Part of a small language model's weights.
Size: 17 layers, width 192, 3 heads of 64, MLP 512 SwiGLU, 9.09M parameters.
MLP neurons of a small language model. Each row is named by its layer, matrix (down: output weights) and neuron, and shows model dimensions 64-159. Each number is 500 + 40 x the weight over its row's rms, rounded and kept within 0 to 999. Numbers have three digits each. A neuron's up and down rows have the sign that makes its largest values positive.
After each neuron's rows, "fires before" lists the tokens most often just after its 100 highest values on Wikipedia text that the model never trained on.

L7.down363:460482513465538462466493432536501491522478481564528516521475472479552445524482438445436545533539446515524488523522478567508546385505474504508503502549503456474497547433427455482476434505514514543517512501478502449604570535501481500479515539396542545553571517534513482493549481509491470527
fires before: "\n", " The", "==", "In", " He"

L13.down169:508532539482467489529429496533478402491470484575446503525422471484496513542416472470439466471554521472525500519464469515505486409540474527492541544514467487475505503499516523550496464516482481521511508508513586550452391453562515484496481512481484448495506598432525581478519504520579445463
fires before: " years", "th", " days", "-", " months", "5"

L8.down202:416486516492529465545550506450492418448444617540394495588505536472455581517497468515484489506566471561491475508566517555505507566497567451505534443468461487490480446446500494543475524509455420470490550517493547467506518495554374531575494480402480411506478454512497550434536470521497539542
fires before: "\n", "|", "ul", " "

L10.down19:554421499526523556474463505451572445523531509479520529487479439481471540566431474505471474516545518480489541434487496456547492606508499516550524569539525471416497496459454514463468556513520485564424456532494488551500494525513507529505519470483544465511493525446500419488520547518535547607
fires before: "\n", "ative", "ant", "ed", " on"

L10.down505:557485485538503475468532439426466418443511484476528507495522520576522540513485517470489541523415465460555444567471508506523542510518485518565476360519529506506538524540479477523442457539512504486523545514448486470507508585528494486510479450486502549543375515478483515509475478488492515500
fires before: ",", ".", " she"

L7.down247:536481454525517491500499507441503433534468508571437443554534525549502496538490463445496466373437459491444568471482572517517456568445557487525434451494568513558500531548468479496490491511515520509492480525521474481497497485473476483524459475553568546504460550552579500507485507545451507591
fires before: "\n", " to", " of", " 1", " in", "i"

L10.down289:552529511531488504450479449522545452479559516489575533451565518445519536508461451454466502509523450481500509588439499458457499522518443511512431434365504459530471522478522476458475423495412597491542458486440485521491475491522469498533532557470502481502492490528450442519496459492481477512
fires before: "\n", "ie"

L14.down380:531550482409530537471413440451507445484482575497512522472492517519556445508495396523486459412488523469500464477471427493469495414533516455500467495498519479497542532481590476547496475500480472515416499543523552492471483458595538528524497470517510494491510528562462495430516573470481481571
fires before: ".", " mm", " m", " to"

L4.down406:471478435578556486529489473552467516512494507456505534438498488509481482522541462487551526558441544609469547440570485494483400454554484451477513508473500528466556516598568512525517466506518497563459520475453495462551493521451487462445509495480573493524526510470369567519534503512474559521
fires before: "==", "===", "In", "The"

L3.down251:469525449485482515515502466501455578520470514483489452503508482601498484483514521382472445420587516459453547478544498473473550498555554500477470465545544552426434570443477570479477495500469476539529535480491492480510520577471538525478556424514496529499582421485497538545469492507507473499
fires before: " of", ",", " in", " from", " Field", " for"

L13.down197:538550443552484492517432536525451488500470509527527520508491558485534479466562485559482517466486623467410451496495422552488535497546534432584517430525508560504490467502517471480563462519535526445511550543473472523497483424492488515496505494489447529479521505508518449585451487467504492488
fires before: " by", " in", " to", " at", " with"

L7.down352:498536527470514506494465537565438512457486467484445445505464494570456462517531488477528537502485544578492554505522503485451523427550514417495465493463496474518490509514492533471496461547543514469480565475479531507554487516518498491493425522505569530517520545515436457559472485477435538512
fires before: "==", "===", "In", "The", "A"

L11.down400:507474528496522568600578616514411451565494515482511449579504487451481469483498527441463580521493474520445500478531526550543575565497480507484471512576526504495509459499459483533544494537549558517495530444550493483532556495522488468509486542463536522528516545499535437524515644501525522521
fires before: "|", "|---|---|---|---"

L7.down398:475510487519586483539491500557509481468514502463461532488528491429511459558475445471517519547428446588549560515530518522502522385491459424515493508499513483493545516544435510538506524499556513523457486486482482480509486529487522524448488517531533537470516468510523523553447463493473511523
fires before: "==", "===", "The", "In"

L14.down499:538565534475527486491444488519507544497516479498449505479480470491529427528550493480470333494505511503510506555486522518505460439496473556494487527506514534460511491458546487478569531481447529531501552500492515486531467518501471488481524493483507536526506520482503474473473449534493483524
fires before: "4", "7", "8", "2", "1"

L12.down355:530411534551486467529530541533531472429571534442470489443547573518484454484487465522517508466496536445497494522492485491511493433589470462510457460490495494516515564488521538521491529500526527515486527438499502553548450520460463529494541538556521435495599524503420439449390477459499496413
fires before: "\n"

L6.down339:486525434462419515518498510507405508480449533547500488534520494564541458547521436541471583457492453521531576546491497483520531518523510435525424484571504542479481489552540615481541543429562468557428472533483447447503585551465485505484504453420439516564524420488513466597464499493490541499
fires before: " by", " to", " the"

L11.down205:501614490507439470478529481543500483530503505505493534520542470503569442510506474542444472470504559490513534456551432506436482539493466544506453466562500496543478485566489489519493573392472490525474483479436444435494479511542512486498464515522474521473453475575556504485493542501447516504
fires before: " to", ".", "ly", " in", " for"

L7.down391:457530536564533501540572511570488470520513446455451530504598488571501464590495446468462435538463473534521462496532533512491538413454497471482451454496475486505534434480502503523494392451489492547424468481509510475537544582519467533511468543442566502469574481490424503544531536500473453512
fires before: "\n", "==", "===", " The", "In"

L8.down314:428448486493456505478467440517365541537523501445472494461532469480492492523449404464601455456550446524526554497476490454466543490520531482519458459435516446542596502481481550486499466540469434470458483427541498462434479469507461481468535493442515443514545561525539464520446515453397462471
fires before: "\n", " The"

L14.down381:493475512524457497422459497480479529528488515548449590468523477415493517525510498466489524586522491592547435521495498468467493597501468484498494506473488499488497508490564509515497521520511438537495502479477482469528466492457483542444468517447550556505566532498499530497543507546445479485
fires before: "|", "\n"

L12.down510:479470466510454453503486524534349503485505524498551519477465510506535503457527451469564436449466434626520520508498478457454492460503520501480423510489523477493557498424428469554500516540494475513523548412473505497526563459475445463481461450485494544585567453473525543486538520503450453500
fires before: "\n", " The", " In", " It"

L4.down96:463493417543501478497476521481462497519536495518451473444503535475454544492477473480484512420485507550531538540477538526403524519437473442553484515539481457509509516529466499553524542503454526517443379411480500552410478576584534492488486578526524405517538508521518456493444499539409428489
fires before: "\n", " the", " a", " well", "ing"

L11.down188:487531503514510479534477572511487467490561515555474516468533509569469494545434474496493476477545586556519485484442500485522489441554538507467445472395453507485465481476484499497519495476503470457561596553569461495533512532475513459456426481455486545529454502485454452557453526553499470496
fires before: " by", " in", " to", " and", " out"

L10.down102:503454510521492520482531468570391481465482493493592524499502489407496478476448463416422490435526488506478454528470463560477514461438482494457492483544472456481619474471525551456517522512500488538484539491517520528508609460513492514437524525535469555491554541534550526522489502528410442460
fires before: "\n", " The", " In", " He", " She"

L14.down501:514516463501517472539556485547352464491549520513447559493580512466496496579488543558512566502456437493532444536546525503440539548501491422513479464541496450470494473488497490516508482554537475563496503507475474518479550529523474533478498513532559495491490490535517441587502473450451521528
fires before: "|", "|---|---|---|---", "\n", "200", "199"

L10.down413:439478489564504551500433496475482529496545567573518529547530504548524541472558544541475501468502462501497556501460465573424524517439502468514480424528528455495559462514530551559499525534440553466470502575490458504438413523459505506479504495452394530491525474466599485488524485520458509491
fires before: " a", " the", " an"

L6.down148:493507457528537470545473472566472498530452533481474539578532500608535526544563507540500453553408481509486511501509485537482473529568437519493510510469468438447464485421467425480528490494447500540458492528541600561529492519514544562471545539537519393510465489494445523482448490529470435506
fires before: ":", " (", "'s", " |"

L14.down292:482435476484539554519458507422384499496471504605508462441520496545500501477546473446562548499494444554550488535523521526485510481504535484527545477446541572516505503517501474399451471514480550464458480510568483505559502482500500520557464463410572467481417439486544509503439516481486415555
fires before: "|", "|---|---|---|---", "|---|---|---|---|", "ir", "\n"

L6.down132:485539580490390528477443455496423430506513531526497500500553490502527508565442482433486490530534420511512549461485517493565564581446504464490547423554464478521495484498520404547511521497483502468500493548474442515486492468555433573485434489462535536490525539540554492529500471456500520559
fires before: "\n"

L12.down449:523508572507448474550510503536493481489502557517560494472514460463499483546418518464581524502463566480468509536505545516444433511535469489505572484562428490501448555511504480464516467543522512548499473506478558566434465480520449494482440550517515516449536505438574565515483566468440477494
fires before: "\n", "=="

L6.down343:465515507518507456550538522539469513464517495529447532423557514620500474556460489453453498554481465484528530491447526519473448397521498451516525483583517490517518543460481497483451477486505519509424521484517525492532492539495485477455469479522585534496528540521405496538499489522485503580
fires before: "==", "===", "The", "In", "A"

L13.down363:487495458501591465547521498553514517497493501513518518485497491543571528574506541476501498458567485496512485523492454535458489499459501501498490498510392526567592501497517537472532519477472498490499556473480571513493450514528468421425549470467441458539497499429531522486524527519535512503
fires before: "000", "8", "500", "6", "9", "7"

L14.down414:432492554490475513464527478504529485485551524586474502542510469533477393411466486550524539507501513487512407471494536540477588495531513477530510390483454523459563484499473478559519518486513509537497490477511538570557476550456510499472471468555521568510465484455464531482439548534443513471
fires before: " in", " as", " to", " on", " from"

L6.down488:468514571498543502554521493578428479481467475442526499480490439512521485423563492494407567499566552540486494487453463548486518397550470533485522517513479506455476512503476537494462440517426466507432506516546527504487529497441504578467504521527491457495495399417463476504573481518512461483
fires before: " |", ":", "|"

L13.down489:529551580442470536465470458455524465504544564579422521459450494412525464477536483488553530448529512473484525504470496512464530462571406479460432509487376446442459514447543511569545459543495516541535550515501515460492492581437512530485433590465515538460451486549491518513532479538512540602
fires before: "\n", " and", ","

L11.down196:486435506470509443481468497542329477531528535477555519526494482452507458460469412477457465422450444514502513494495489520468583450492476476480458511520539488530598503520475497465496468583480501499533561444511506472554515495535452504499487457495471533491507566502591515524516516519405419476
fires before: "\n", " The", " He", " In", " She", " This"

L8.down325:485439547477506525504548506556530459497455530490517485496467442528529603516492471485522461488547535495479515515449537490464427577414496447534507493535511546500536501532465505491519512535525429479455492535562510500470495436510468514488492483569468494469496484492468533547464542519431512531
fires before: "\n", " -"

L7.down192:481427528489510513512598493618466549518454507532486535507571402533514471503482473487472428509483461571562545514476534557465454414472442458511462453514534488514508516457515510495478504553510532478435557460475499463507543510480547518494532458517551592467493469500510485548542478539454551554
fires before: "==", "\n", "===", " The", "In", "The"

L14.down37:531455481513530533524450465485405495541494511513543484478543487644514552501489531456519520578511505458480515484482500536532525381463506553528483517523457468559494559505537483551485458546542486519495484456537479492482453508546424414494534484479481476576512576511540527550494486541491477488
fires before: ",", " to", " she", ".", " he", " |"

L3.down102:479489490519451543572556459481520519516494487496524532571493562518527522537475429515488477537532482399519520562552542520518531550485482474539469455429483547508517574523521445566529444508478520441540478502554470428483526472578474471533517532492475496530502435449524499531492447495525569468
fires before: "\n"

L14.down440:549521555474486449480485452488539481416498464459470490460565599491516557476483473517453528525592537565586439520495496575466540500506518468501518580548533497495531481498450523511495508448554455540504539457490488499487537515429500541470479548475540551505465497509496504516507488513550509453
fires before: "|", "\n", "198"

L14.down340:486502493439509504518537508483491497471436529569471500469494531557516448461514524536524483451524570532484523453510472512510459527483544517536472522537588544522479534503547412510624467502548480509459492426470464465510520481544467539473493511472562539558526531444534486498454571515431455518
fires before: " as", " in", " at", " for", " on"

L11.down100:546430547536498535432567527493433538514549464557570494534560516470462476530507530493493471508546527567422510472501525537503441509466524477441554474522593558463461454444520524511507572543617523562500522520446507483580502482557528544496521455517584510534559500569545504541492489525554491490
fires before: "\n", "band"

L14.down215:465566523479528495578495472549536510554475603509483469528468429568525463494525521473463431511495544481507450449487510550469485416547439571579468500480496511441451565547525496497444487528494491485503508549435455498491529516435514507465538539478522495472554421479472515513505461465470489543
fires before: "==", ":", " of", " ==", " |", " in"

L7.down333:503528454507485442490453481531490555518498479528511446476490430546473515527458524514431556497474469518461495470525507450548486559475495569541425468476466514508509498531443534586477527510476521422431499551566450460537478524536492504489499484581502436465477471472574471478463396500527518493
fires before: "\n", "==", ":", " and", " =="